config.toml
n_layer = 15
d_model = 192
n_head = 6
n_kv_head = 1
head_dim = 32
d_mlp = 512
vocab_size = 798
activation = "swiglu"
norm = "rmsnorm"
norm_place = "pre"
norm_eps = 1e-05
positions = "rope"
rope_base = 100000.0
rope_fraction = 1.0
qk_norm = false
attn_scale = 0.177
bias = "qkv"
tie_embeddings = true
parallel_block = false
init = "uniform"
init_std_qkv = 0.0375
init_std_o = 0.0
init_std_up = 0.0375
init_std_down = 0.0
optimizer = "muon"
lr = 0.0133
lr_mult_o = 0.748
beta1 = 0.95
lr_head = 0.00656
grad_clip = 2.0
warmup_steps = 200
schedule = "wsd"
decay_fraction = 0.764
decay_shape = "pow"
final_lr_fraction = 0.0
batch_tokens = [16384, 32768, 49152]
seq_len = 2048
doc_mask = true
z_loss = 0.0001
train_tokens = 184200000
steps = 6244
dataset = "wikipedia_en"
MLP neurons of a small language model. Each row is named by its layer, matrix (gate and up: input weights; down: output weights) and neuron, and shows model dimensions 80-143. Each number is 128 + 32 x the weight over its row's rms, rounded and kept within 0 to 255. A neuron's up and down rows have the sign that makes its largest values positive.
Before each neuron's rows, "fires on" lists the tokens most often at its 100 highest values on Wikipedia text that the model never trained on.

fires on: "st"
L2.gate296 [ 91  98  98 183 173 156 195 139 150  73 165 132 140 140 175 157 147 133 131 141  67  85  98 136 124 120 140 102  79 106 148 155 130 126 111 138  86 178 203  55 184  67 153  87  95  74 161 136 147  90 130 130 117 148 166 181 102 121 157 159  93 173 113 138]
L2.up296 [102  91  95 121 118 129 126 212 134 196 153 114 143 131 108  69 107 164 171 116 154  90 111  74 150 121  74 137 174  87 108 152 146 110 126 180  92 119 157  86 119  93 143 110  86 152  90 166 128 135 111  78  77 138 156 138  68 136 128 157  50 157 131 127]
L2.down296 [ 73 170 123 128 114 145 116 177  75 149 184 117 156 159 103 111  76 148 152 107  97 137  79  82 131 148 158  98 131 135 122 171 109 129 115 145 128 113 139 121  88 128 162 125 127 113 129 130 123  98 125 150  94 109 162 177 125 140 139 127 143 175 113 136]

fires on: "wn", "land", " at"
L2.gate420 [164  80 138 112 131 122 172  85 162 146  77  90 153 163 138 109 161  98  79  66 135 150 135  99 175  75 155 156 104 116 195 145 117 125 127 159 119 142 121 131 113 106 152 176  85 174  92 124 127  66 159 149 100 170 124 178 113 118 154 160 110 151 128 131]
L2.up420 [164  60 127 110 157 139 144 108 170 147  57  86 138 133 146 101 138  97 103  92 126 143 120  73 169 108 124 190 121 124 172 135 118 109 135 101 139 136 136 125  79 131 129 157 119 161  89 149 131  95 136 158  93 136 145 171 108 109 156 131  95 139 142 132]
L2.down420 [138 108  77 131 152 141 131 162 148  61  94 162 136 137  91 130 124  95  81 147  94  51 179 119 138 118 125 173 113 131 207 131 155 117  84  90 142  92 115 118 164 142 161 129  92 168 110  85 161 202 154 168 156 105 102 190  49 128 149 172 135 110 113  88]

fires on: "al", "ol", "I", "el", "y", "A"
L7.gate34 [112 141 161 111 181 191  46 146 143 128 123 146 155 162  86 182 146 119 159 121 155 137 188 178  61 174 147 130  89 108 131  73 134 139  96 109 130 141  72 110 139 136 112  98  98 132 133 139 106 125 113  88 134 138 157 177 127  68 141 159 121 147  88  81]
L7.up34 [114 121 206 158 116 138 110  93 126 122 101 111 115  80 149 108  85 152 148 115 125 133  66 205 146 189 189 145  92  90  92 166  81 135  95  62 132 121 151 138  76  82 139 103  93  90 130 128 175 159  72 127 162 152 137  75 140 108 105 143 100 113 105 133]
L7.down34 [139 162 157 134 156 169 138  82 143  63 159 134 134 116 133 132 120 162  95 106 124 119 112 156 109 116 175 147 124  94 128 140 103  66 160  54 124 133 130 168 178 121  79 150 112 110 154 126 123 213 142 156 119  69 154 149  82 125 107 151  69 118 112 129]

fires on: "f", " is", "t", "m", "h", "le"
L6.gate33 [186 159  57 106 160 121 130 117 125 136 161 133  93 184 160 150  79  85 185 103  91  95 193 162 122 141  56 144  82 126  86  80 151 155 114  87 130 200 122 111 166 158 137 129 158  93  98 177  74 138 141 162 149 159 168  77 134 169 108 116 122  68 146 139]
L6.up33 [164 160  95  75 203 146 120 106 131 143 114 124  76  91 125  69 118 135 151  61 143  99 138 154 141 103 108 158  53 175  90 120 178 141 145 140  97 159  44 101 102 125 101 112 140  90 116 157  63 117 152 111 156 130 128 102 147 181  99  90 126 128 155 130]
L6.down33 [147 105 137  98 117 147 120  87 145 184 123  76  74 134 128 103 103  85 144 102 156 127 120 115 115 114 182  84 132 120 136  96 148 106 193 134 120 115 137 123 108 157 189 146 193 149 111 123 118  69 175  90 100  86 149 108 121 182 177 179 118 167 191 115]

fires on: "t", "ud"
L9.gate229 [151 135 137 154 132 118 149  81 108 146  38  91 209 112 150 120 159  96 105 130 146 127  52 121 122 154 198 157 170 103 134 153 161 141 163 127  92 190 112 198 144 125 134 136  94  96 132 146  95 171 110 125 110 113 115 117 150 138  83 122 152  67 143 125]
L9.up229 [110  99 150 143 132 113  87 105  99 103 122 183 204 132 139 148 121  83  97 160  77 140 100 124  41 156 136 111  94 133 149 107 126 191  93 103 149 167 172 177 118 127 111 144  55 113 115 116  94 138 196  76  86 115  97 141 122  98 167 104 140 153 136 176]
L9.down229 [128 150  99 151 100 103 137 114 142 128 170 136 126  88 109 172  76 127  97 140 134  47 177 132 107 172 155  87  88  95 140 104 134 108  42 120 129  79 128 117 130  72 104  43  86 100 103 105  99 154 115  60  55 100 195 138 153 132 169  85 119 110 139 146]

fires on: "re", "ro", "ime", " /", "id", "aj"
L11.gate140 [128 105 154  67 152 185 173  62  76 170 185 148 122  92 156 118 129 177 146 147 131 150  97 150  81 161 195 120 125 119  95 144 120 173 147 141 153  79 166 144 125 146 110  97 128  90  60 127 128  19 154 129 114 185 144  89 108  85 111 128 160 118  82 131]
L11.up140 [167 141 188 104 137 164 183  66  71 127 152 161 112 141 122 115 168 168 159 112 134 149  95 158  67 183 177 136 120 116 106 154 117 167 157  94 190  88 176 136 115 142  88 110 194  97 140 137 154  54 172 132 128 181 131  72  88  81  72 198 188 112  96 111]
L11.down140 [183 130  85  85  74 137 110 130 150 123 166  85 156 168 114 110 121 126 190 167 146 118 169 117 102 140 164 126 108 102  81 163 106 124  85 215 171 115 138 128  99 133 176 126 140 149 178 174  90 143 179 151  80 150 140 129 103 111 166 152 126 113 125 167]

fires on: "t", "ar", "as", "s", "in", "iss"
L12.gate91 [129 102 101 116 148 163 158 125 115 174 105  68 103 107 185 114 172 108 197 128 152 114 117 145  64 162 128 136  96 150 137 147 117 160 153 138  98 143 150 173 191 143 114 116 136 120 148 136 179  99 144  95 140 110  88 143  82 153 120 138 181 133 123 144]
L12.up91 [ 89 124 146 137 113 165  87 146 149 113  97 109 100 146 100 127 115 127 142 172 131 176 116 126  79 142 117 122 127 148 115 115 146 153 151 138 103 197 184 161 155  85 110 122 111 192 117 151 117 104 203  85  76  70 142 125 150  78 134 131 134 139 132 106]
L12.down91 [118 197 190 117 142 175 100  84 171  99 157 111 151 147 124  82 150 139 120 122 165 137 133 168 147 118 156 122 180 182 194 139 128 120 189 174 134 108 142 134 117  95 113 101 174 150  64 138  73 129  88 114 145 135 161 133 149 139 148 124 157 118 132 151]

fires on: "n", "w", " on", " w"
L7.gate469 [159 168 130 147 145 109 169  92 149 127 167 124 124 228 136  91  99 152 112 193  93  98 112 111 115 150  64 138 142 152 166 170 142 136 184 112 156 119 104 153 111 143  88 166 122  82 170  68 133  16 107  80 164 114  87 100 115 127 111 122 124 117 170 143]
L7.up469 [184 180 197 121 132 134 169 139 134 154  86 117 160 163  76 121 140 136 102 113 121 148 116 131 137 116 103  78 142 184 120 117 110  83 151 177 133 141 132 121 129 142 182 117 192 121 131 123 168  45 130 116 154 188 107  76 147 193 130 149 144 114 162 145]
L7.down469 [140 138 176 173 182 117 156  98 131 145 123 176  84 175 127 140 149 156 118  84 133 147 118 141 111 149 182 201  78 102  91 113  94 167  83 147 125 149 118  36 149 161 148 163 156 152  78 127 105 134 120 125 119  89  72  42 149 224 123 114 115 118  97 145]

fires on: "t", "w", " the", "ar", " to", " cont"
L12.gate224 [ 79 123 152 104 168 107 102 115 170 124 155 162 155 115 117  98  93 138 104  95 163 144  72 125  99 127 195 149 124  48 166 157 181 126 165 128 132 146 152 123  94 127  79 110 110 136 118 137  70 129 149 112 162  77 104 129 134 112 109 175 149 123 127 124]
L12.up224 [129 112 161 108 114 143 120 114 132 118 190 187 113 178  86  99  76 142 114 174 148 126 166 141 104 146 100  69  85 169 135 154 185 170  86  77  96 125 176 177 126 150 119 149 101 101 154 171 122  38 131 146  97  92 154 167 137 104 141  91 126 118 141 107]
L12.down224 [132  77 146 109 149 140  62 152 160 118 126 122 128 128 111 115 124 101 151 101 139  91 135 151  88 129 147 140 114 104  94 147  81  68  45 129 137 149 136 142 119  95  86 105 117  96 117 131 115 106 160 146 143 139  64  79 139 154 149 137 128 163 197 160]

fires on: " 4"
L4.gate493 [115 122  69 138 119 103  84 110  91 182 178 144 189  93 169 110  95 124 118 138 120  94 141  99 181  52 101 138 108 106 116 114 158 185 171 106  72 117 112 135  90  91 166 151 128  52 155 174  62 130 144 148  88 141 138 143 129 119 112 119 113 133  87  92]
L4.up493 [102 103  95  48 124 137 141 103  98 101 179 128 240  30 147 101  97 164 104  78 135 139 114 131 109  73 130 151 128  71 118 107 141 126 146 103 144  94 123 119 126  89 164  88 189 126 186 108  76 132 100  68 112 150 126 160 120 125 106 114 107 216 132 107]
L4.down493 [123  79 125 124 112 161 165 170 136  81 144 157 106 110 119 109 125  96 102 106 109 124 139 160  97 125 149 124 137 114 109 155 103 108  86 141  80  65 136 140 190 138 175 123 147 144 141 123 168 175  93  92 133 159 113 111 144 127 163 130 118 223 103 150]

fires on: " d"
L2.gate492 [132  98 128 167 120 119  94 110 118 103 120 145 147  87 127 113 138 120 105 178 197  83 130 150 131 125 146 173  87 125 139 105 154  83 211 107  90 110 202 124 118 129 118 135 126 117 122 139  89 183 101 151 133 128 184 112 123 129 125 147 119 101 137 164]
L2.up492 [134 120 152 177 125 113  77 157 139 134  72 103  85 101 127 141 138 147 109 112 173 125 114 154 133 125 166 165  54 152 118 134 137 106 162 121  98 123 125 172  79 105  72 142  56 114 120 122  85 170 130 116 131 115 153 145  91 123 114 142 120  98 160 125]
L2.down492 [156 180 150 128 107 120 121 123 120 166 122 114  83 131  66 148 141  80  96 145 176 109 132 179 165 135 192 127 117 149 140 163  94 175  79  98 121 123 160 186 140 169 150 141 131 121 140 115 126 182 162 139 135 118 130 130  99 147 122  51 108  97 128 206]

fires on: "ent"
L2.gate392 [122 122  90 177 134  71 133 104 160 104 108 143 115 100 175 119 168 111 167 151 172 134 140 135  89  98 131 107 101 149  69 115 102 109 155 111  72  82 154 113 127 116 109  96 140 138 137 124 190 115 144 134  73 118 173 108 109 165 100 120 150 110 134 119]
L2.up392 [121 143 102 177 118  52 137 131 143 137  99 143 157  90 197 101 157 118 163 155 162 134 134 155  85  96 125 120 162 151  49 118 122 117 145 135 106  79 160 124 123  84 167  72 168 121 129  99 200 138 120 127  78 126 201  95  72 196 109 119 173 111 124 126]
L2.down392 [157 232  94 140 161  68 185 116 155 168 145 158  83  77 176  94 166 125 184 143 153 152 128 104 124 140 116 155 121 141 119 188 157 134  98 121  76 113 117 119 125 139 173 125 167 125  87 100 203 148 171  82  79 117 150 138  67 133 118 158 142 137 144 185]

fires on: " 4", " 3", " 7"
L3.gate109 [131  91 110 115 107 100  87 120 111  95 181 180 202 146 118 128  90  80 139  79 146  66 121 134 144 119 126 169 152 102 124 132 108 129 123 125 162 141 126 158 140 115 148 108 104 101 183 105 126 102 177  72 110 144 128  98 138 145  76 163 135 113 140 152]
L3.up109 [162 104  99 130 174 103  81 125 110 103 134 192 176 116 136 136 163  55 142  49 140 152 137 148 146 171 171 159 145  91 102  92 137 129 149  97 190 143 121 136 129  82 135  95 104  96 172 104 140 111 136  96 133 151 134 118 106 113  66 158 158 146 112  88]
L3.down109 [159 100 107 170  86 120 134 165  90  72 177 160 135  59 126 107 113 104 103 118 140 133 122 139 123 132 147 138 127 163  71  91 126 200 144  98 122 147 123 177 155 135 125 138 133 162 147  45 103 128  92 163 106 125 126  95 151  69 157 175 118 166  96 113]

fires on: " w", "w"
L12.gate413 [155 161 164  98 138 107 127  77 134 160  84 162 136 166 192 111 128  94 147 113  62 134  74 141 196 182 104 122 115 178 145 135 123 162 189 146 218 176  74 154 138 169 109  62  94 132 182 126 122 119 148 134 131 133 146 121 143 126 121  98 126 104  97 149]
L12.up413 [121 222 180 141 161 135 111 115 113 155 121 107 158 151 132 138 135  94  75 137 120 130 156 101  96  93  32 143 123 151  98 160 144 123 104  98 159 128 106  95  93 188 100 132  98 125 126 121 159 152  61 111 107 160 161 108 108 118 150 158 144  39 115 171]
L12.down413 [ 99 201 121 173 142 104 154  83  67 155  93 163 149 142 185 113 152  98  70 132 124 148  88 139 148 125  83 111 107 176 132 161  67 205 138 117 150 163 137 126 141 149 108 154 114 111 132 135  90  66  93  48 146 149 147 106 138 147 142 149 104 172 104 192]

fires on: "S", "'s", ".", "ish", "e", "ian"
L12.gate279 [167 115 138  90  92 137 144 101 116 137 138  95 104 172 121 123 124 165  81 155 100 101  95 142 145 174 119 108 121 212 147 171  81 125  90 150 134 138 171 157 100 186 164 100 129 158 161 119 153 101 106  92 174 153 150 113 119 122 138 161 130 159  72 148]
L12.up279 [166 127 129 133 113  76  97 137  98 130 125 133 102 115 117 146 128  96  82 133 104 124 109  94 130 162 130 111 127 154 168 146  75 124 120 201  97 103 109 149 162 119 151 102  92  82 113 107  73 127 125 138 179 105 163 181 113  98  96 227  76 122  97 113]
L12.down279 [ 73 164 145  79 117 199 128 154  50 144 134  80 109 140 126 167 147 144  60 100 146  96 149 135 129  98 128 154 111  72 101 150 126  93 159 201 155 124 106 125 132 110 156  77 166 112 127 134 126 126 152 183 117 102  96 161 118 146  89 218  81 123 134 135]

fires on: "st"
L2.gate244 [104 121  97 152 181  99 117 185 113  74 142 156 159 154 123 100 181 178  88 136 127 120  81 102 146  76 155 109 127 169  93 144 143 119 149  72 135 160 166 114 133 124 153 119 144 170 114 186 142  95 125 107 105 143 188 160 124 133 154 146 114 172 124 111]
L2.up244 [110 175  86 170 186 125 128 204  83 158 199 119 183 162 134  86 114 142 109 126 113  75 105 147 218  60 139 173 106 172 109 113 122 121 145 130 130 147 165 127  73 154 160 166 116 134 137 196 119  64 146  99 103 152 155 195 116 108  98 135  83 167 153  89]
L2.down244 [117 162 113 148 156 162 112 205  86 150 137 173 167 184 106  99 111 192 124 137 119 101 105 114 127 124 141 127 148 205 199 163 143 100  96 127 124 110  95 116 128  37 182 103 121 128 142 164 150  74 185 178  98 120 152 190 110 150 138 148 136 167  83 143]

fires on: " at"
L4.gate195 [133  90 135 152 125 186 168 132 108 130  77 118 130 143 116 135 151  63 111 119 153  88  73 124 226 147 102 201 122  39 137 130 162  77  88 133 104 126 161 100 132 135 149 131  82 136 110 116  75 122 166 146 144 141 107 141 129 115 151 136 167 146 100 155]
L4.up195 [149  91 118 155 164 170 195  88 126  96  91  77 154 146 122 140 113  78 111  90 175 115 140  96 148 197 117 203 133  61 146 110 178 115  93  86  99 112 150  91 170 104 133 108  79 112  75 123  81  96 127 147 129 123 137 171 155 135 146 150 130 155  63 122]
L4.down195 [114  72 112 113 149 155 154 147 163  66 161  95 196 176 101 151 153  79 132  88 130 113 139 118 159 148 108 120 156 112 152  99 187  95  90 162 106 110 159 112 115 132 113 129  69 139 137 128  92 140 169 118 138 159 117 211  91  94  91 108 131 124 117 173]

fires on: "b", "'", "if", "gh", "ad"
L12.gate37 [109  78 159 121  78 102 127 128 204 134 106  99 195  58 115 114 142 163 155 216 135 146 149 136 102 127  96 122 119  97 158 151  99 134 106 147 130 129 132 150 136 140 117 167 102 183 119 126 161 112 134  74  85 160 123 119 124 171 130  94 110  91 104 138]
L12.up37 [141 120 128 100 105 154  93  96 133 136  90 120 109  87 114 100 114  81 119 159 115 128 132 134 102 129  98 130 127  70  97  94 136 154  79 133 155 128 110 100 131 179  99 171  78 150 125 134 152 108 207 168  90 102 108  70 197 189 106  95  99 194 102 115]
L12.down37 [116 154 109 108 142  98 117 126 160 108  88  90  99 148 120 142  80 144 142 144 134 135  84 113 126 148  85 170 185  97  59  55 128  97 105 124 153 112 115 205  80 115 160 154 114 136 161 179 141 146 142 127 122  86 108 147 112 151 144 194 132 119  97  74]

fires on: "ol", "n", "m"
L9.gate71 [156 110 140 126 112 162 138 149 192 111 109 146 104 171 114 114 129 163 119 112 139 140  98 133  75 173  77  90 109 128 134  88 178 178 100  75 118 200 181 146  89 163 108 138  81  87  79 211 131 103 123 162 158  68 118 149 142 168 164  49 218 122 145 126]
L9.up71 [182 129 126 124 146 120 125 144 118 135 104 151 129 111 103 128 151 111 153 116 129  91 172 110 142 181 128  82 121 109  62 110 166 148 141 125 105 170 158 103 142 133  79 156 155  89  46 130  92  36 144 155 165 126 133 147 154 163  99 124 111 207 151 178]
L9.down71 [127 108 164 101 164  98 126 103 122 151 100  86 144 151  97 155 145 159 165  62 178 144 141 134 109 121 151 170 140 207 125 105 145 121 159 199 148 113 171 116 142 131 146  94 149 137 119  93 116 135  83 182 105 117  50 128 150 174 131 103 136 124  84 120]

fires on: " d"
L6.gate252 [118 108  81  91 130 154  90 107 153 120  87 155 114 123  93  62 109 106 133 149 140 107 152 202 139 156 107 110 146 117  73 107 134  90 161 144  92 159 130 106 143 115 133 132  97 138 114 122 140 169 156  92 128 176 160  85 121 145 175 135 138 132 211 216]
L6.up252 [117  83  92 184  87 159 101 104 120 110 145 115 140 119  95 125 169 176  85 158 110 144 107 180 123  97 146 124  91  96 139  93  99  64 139 124  58 152 132  76  45  91 111 135  97 119 157 156 169 146 122 114 170  70 123 104 129 129 141  73  91 122 220 142]
L6.down252 [128 184 148  97 133 115 148  84  99 157 128 115 100 189 102 121 123 137 117 165 212  68 173 137 152 125 160 102 110  67 127 158 138 123  87  74 116  84 140 130  91 104  95 122 160 169  93 134 121 234 180 125 130  52 133  87 117 125 140  87 133 110 203 155]

fires on: "an", "ian", "s", "ish", "at", "il"
L11.gate105 [134 105 140 117 109 140 155  88  73 111 126 127 105 157 160 174 169 118 115 153 123 123  54 117 124 150 136 111  79 130 112 146  67  97 118 109 115 124 108 124  99  94 157 126 139 112 112  97 133 115 143 159 111 131  90 151 133  97  99 134 132 148 195 120]
L11.up105 [191  79 156 143 146 131 166  77 120 146 143 153 114 202  93 169 162 116 121 123 137 120 104  98  73 152 191 120 112 147 105 145 104 103  65 145  95  99 138 120 167 138 159 161 113 115 156 151 158 144 131 127 177  68 145 153  56  71 123 151  78 160  96  78]
L11.down105 [135  81 168 119 139 100 152 146 124 127 126  92 150 184 137  81 112 117 100 110 106 131  85 100 177 157 139 162 147 142 117 139 118 127 150 149  34 234 137 144 140  95 157  80 115  97 144 186 120 165 116  76 140 144 198 175 125  64 174 174  82 119 115  65]

fires on: "st"
L2.gate417 [124 118 111 149 157 105  94 140 132 142 158 121 142 169 135  78 106 132  81 132 154 125  69 120 100 117 114 116 140 103  91 111 122 151 129 164 145 192 184  88  85 152 153 130 151 136 123 125 165  90  96 150 111  99 130 124  93 117 154 120  79 138 103 122]
L2.up417 [130 123 118 102 112 129  57 138 137 131 143 115 168 159 117  60 145 191 140  89 159 145  51  78  89  91  91  87 162 131  94 128 125 140 156 122 134 125 128 105  97 153 129 150 129  93 148 173 122 147 137 191 134  97 140 126 106 146 132 130  94 126 126  91]
L2.down417 [151 150 171 111  91 130 126 132 138  91 186  90 159 175 137 116 147 173 162  93 130 111 146 102 184 166 141 113 124 147 132 193 127 103 133 161 121  59  92  95 133 114 193 103 104 102 145 166 128 109 156 179 102 112 147 150  88 151 127 117 120 189 119 102]

fires on: "000", " Ind", "00"
L2.gate383 [129 192  51 101 125  96 149 124  86 173 159 126 105 113 132 108 230 104 118 123 174 122 134 113  95 131 197 154 165 120 133 150 145 131 152 158 115  57 130  46  85 164 207 106 131  93 113 131 101 157  97 157 163 131 116 116 139 127 141 159  96 101 164 134]
L2.up383 [171 165 107 146 149 133 152 118 150 130 116 127 104 218 130 104 121 116  84 126 177 118  93 114  70  93 154 138 146  69 128  90 131 131  80 116 141  87 153 113  66 149 123 144 127 112 158 135 103 125 152 194 171 127 106 162 170 144 132 185 100 126  90 135]
L2.down383 [167  71 172 149 145 130 118 122 150 130 136 134  91 144  95 111  73 110 107 134  90 131 124 129 148 133 123 106 116 101 131 125 135  76  95 126 126  81 100 161 112 147 127 162 133 156 185 121 129 163 125 133 141 107  93 198 114 168 145 103 109 141 120  93]

fires on: " st", "r", "ew", "st"
L6.gate362 [ 94  37  96 185 117 174 172  62 174  94 152  91 150 179 126 169  56 110 148 172 178 109 119 125 148  97  59 105  73 159 193 106 164 173 126 104 147 152 199 187 143  92 128 146 109 124 176 148 123 114 138 108 125 105 170 114  50 133  91 135 124 159 102 133]
L6.up362 [ 96 120 155 106  82 101 137 144 136 143 147 132 153 132 140  75  90 102 120 168 128 160  98  97 183 162 108 103 176 124 100 141  93 129  67 178 117 168 130 154  67  81 134 108 116 137 134 114 104 155 134 162 128 116 111 156  99 144 110 153 171 171 120 148]
L6.down362 [ 91 181 133 123 112 127 169 162 140 142 164 156 178  35 148 147 108 113 149 111 169  84 134  89 102 119 138 130 150 192 217 203  78  85 121 167 138 147 169 120 105 144 118 107 108 135 182 138  97 188 153 139 187 126 119 183 101 127 133 119 140 138  90 116]

fires on: "ent"
L2.gate55 [200 181 108 149 136  77 123 160 144 148 118  86 115 112 170  94 131  96 143 176 134 141 149 141 103  82 151 111 118 152 133 156 105 206 116 116  96 136 134  94 155 120 160 107 117 118 102  76 181 149 153 128  82 117 159  71 106 138 101 131 187  35 146 128]
L2.up55 [156 178 113 180 136  96 167  87 153 124 109  98 141  92 162  92 142 105 147 162 111 140 121 135  96  66 169 112 132 167 156 170 108 230 122  95 140 108 148 104 190 126 119  89 127 128 118  93 164 142 200 163  89 111 150 116 111 182 124 129 146  63 130 144]
L2.down55 [133 184  69 180 165  92 151  38 122 176 131 157 114  95 123 122 147 101 144  82 107 127 135 106  92 149 164 173 130 154 102 194 171 136  97 123 117  84 126 131 152 159 125 143 115 135  52 129 182 161 164  95 129 125 104 147 107 144 105 104 144 127 152 167]

fires on: "are", ":", "5", "oot"
L6.gate320 [112 121 109 140  99 135 126  65 158 107 117 123 112 123 145 113 117 120 132 122 155 147 100 199 101 123 100 135  74  92 126  93 128 109 130 171  92 159 181 123 124 115 134 114 117 116 125 123 143 174 165 102  81 145 104 127 131 138 121 165 136 144  88 222]
L6.up320 [127 136 138 123  98 135 153  79 152 148 110 150 127 134 107  75 108  65 123 134 136 118  97 181  98 153 146 122 118 103  92 149 134  67 143 165 126 162 147 133  76 123 218 135 131 112 117 141 122 110  87 118 142 136 120  99 101  89 108 116 116 127 147 118]
L6.down320 [197 116 137 122  83 154 112 110 148 106 153  82 116 134 131 105 206 174 135  89 144 114  84 109 117 102 112  77  88 109  73  62 152 144 158  94 146 157 116 173 105 103 160 132 135 125 157 158 108 116 145 186 179 167 167 202 169 142 128 133 132  98 131 189]

fires on: "w"
L4.gate27 [157 127 174 103  91 152 173  72  65  82 104 115 131  91  94 134  43 104 119 114 138  87 132 111 190 171 115  62 102 119 141 105 161 162 136 159 159 172 113 152 120 141 132 128 144 110 145 132 165 110 126 128 134 162 146 142  79 151 172 156 143 137 127 104]
L4.up27 [157 179 175 138  53 104  89 138 160 169 171 146 177 161  71 116 180  75 164 142 123 136 109 150 122 111 104 158 142 162 102 140 117 143 137  89 159  91 103 143  97 129 158 120 121 162 155 149  93 108  90 128 141 115  83  50 152 124 139 162 157 119 131 140]
L4.down27 [120 130 175 138  98  75 147 117 118 219 129 183 134 176  99 129  85 107 108 100 101 130  68 100 120 170  93 141 123 162 130 133 170 149 113  96 133 109  95 135  79  68 138  57 118 101 152  82 123  90 123 134 150 107  90  47 118 111 153 139 169 103 139 140]

fires on: " w"
L3.gate510 [147 144 168 132  93  86 110  81  89 156 104 110 137 163 129  98 185  52 162 186  88 103  72 139 107 104 122 148 153 151  65 120 113 163 135  65 139 141  89  52 122 156 136 136 121 134 135  84  88 121  92 183 134 151 120  97 134  60  91 180 126  75 134 161]
L3.up510 [116 140 197 140  96 102  72 107  65 150 123 120 150 159 174 125 163  97 115 129 106 122 108 124  92  89 161 159 143 147  55 149 115 164 124  94 152 146  94  65  96 141 130 142 133 104 140 101 109 104  96 140 121 138 100  70 120  60 111 150 116 100 103 183]
L3.down510 [132 132 141 111 124 118  89 108 123 130 136  91 166 175 170 165 178  75 135 134 110 152  95 108 155 156  76 137 137 172 102 146 114 161 109 122  95  90  65  56 140 117 152  85 114 128  95 156  79 114 103  59 143 102 165 138 116 145 100 168 115 106 136 116]

fires on: "est", " and", " st", "&"
L4.gate59 [140 135 116 160 117 120 176 103 119 124  80 170 164 140 150 158  94 102  76 184  88 104  94  76  77 127 145 133 109 135 156 118 126 169 166 145 149 134 158 123 126 105 100 131 177 117 103 109  82 129 118 224 156 184  89 186 138  98 151 131 158 147 104  49]
L4.up59 [161 136 120 151 135 146 153  81 100 135  87 139 146 142 140 133  99  83  87 178  99  94  52  70 102 134 149  98 117 159 158 116 122 185 147 123 161 116 143 102 148  85  96 160 163 117 116  84 133 141 141 231 111 143  64 153 148 105 150 159 150 158  87  51]
L4.down59 [155  80  69 148 185 162 146 161 114 139 100 156  83 113 147 129  97 103 154 143  87  83 151 187 118 153 142 135 130 169 142 145 117 162 141 121 166 173 129 168 123  71 145 126 171 101  80 131 131  95  96 173 132  96  60 167 158 126 116 118 136 112 134  72]

fires on: " d"
L2.gate145 [178 157 152 155 131 120 105  86 119 121 108 117 116 145 105 101 173 149  97 151 206 128 120 150 110 168 108  96 103 104 126  91 146  92 176 155  80 118 128 208 122  90 137  73 134 118 141 126  94 150 149 128 114  73 163 107  97 165 140 121 172  84 160 167]
L2.up145 [130 176 118 137  97 122  88  77 111 111 107 126  86 170 107 111 166 137  89 180 156 115 115 120 113 139  89 167 130 130 149 148 166 135 168  70 138 117  89 118 101 120 177 149 115 211 157 139 113 130 155 138 169 129 127 128 101  97 135 150 148 112 178 173]
L2.down145 [137 169 105 128  64 123 135 148 119 163 137 126 161 155 110  97 131 157 101 168 153 115 155 154 149 111 134 129 109  65 149 157 115  73 165  59 160 129 142 191 122 118  61  97 163 176 197 140 112 164 186 106 117 107 116 158  95 140 166  71 105 107 181 147]

fires on: " d"
L3.gate225 [138 135 116 125 133 138 168  84  93 158 106 138 143 122 151 131 151 151 107 129 184 110 158 112  92 138 113 104  41  97 183 134 135 130 156 115 134  85 170 147  47 110 115 135  84 146 134 168  85 107 152 200 121 160 158 125  80 167 132 190 133  92 176 133]
L3.up225 [162 105 115 134 105 136  88  78 114 192  91 140  96 113 140 115 173 140  60 140 163 135 118 107 168 113 148 124  97  67 155 136 108 105 176  93  80  95 166 140 122 114 122 162 123 115  91 132  91 138 155 188 122 136 143 143 111 141 112 150 154 105 169 132]
L3.down225 [154 149 147 114 104 115 130 124 105 171 141  77  62 155 149 140 170 111 122 162 182 103 158 166 152 118 153 117 104 123 129 159 132  69 133  70  93 122 184 238 111 152 128 106 168 156 144 132 128 217 184 134 106 113 120 121 140 164 176 117 152 143 136 144]

fires on: "n", "ing", "inal", "f", " on"
L12.gate5 [152 122 185 138 151 137  96 126 166 128 163 108 129 168  99 151 132 169 127 203  87 139 114  74 110 160 123 143 127 114 194 136  84 159  97  59 100 117 149  58 142 138 158 179 168  37  91 142 119 114  68 170 182 104 163 137 150 166 113 146 139 160 172 118]
L12.up5 [113 188  94  89 137  96 164 113 143 151  97  81 101 199  92 107 176 132 177 177 151 200  84 143 133 131 128  84 168 155  47 150 136 117 112 145 118 123 159 123 160 157  82 184 157 137 122 165 149  96  96 108 122 139 117 116 176 130 115 118  83 132 103 106]
L12.down5 [105  89 144 116 124 111 114 122 141 199 210  97 141 134 156 133 137 168 102 128 112 172 165  91  68 147  67  95 117 141 142 102 137 146  99 183 125 127 162  97 154 101 135 111 115  96 188  67 114 165 104 144 122 102 117 143  98 122 156 135 103 130 114 124]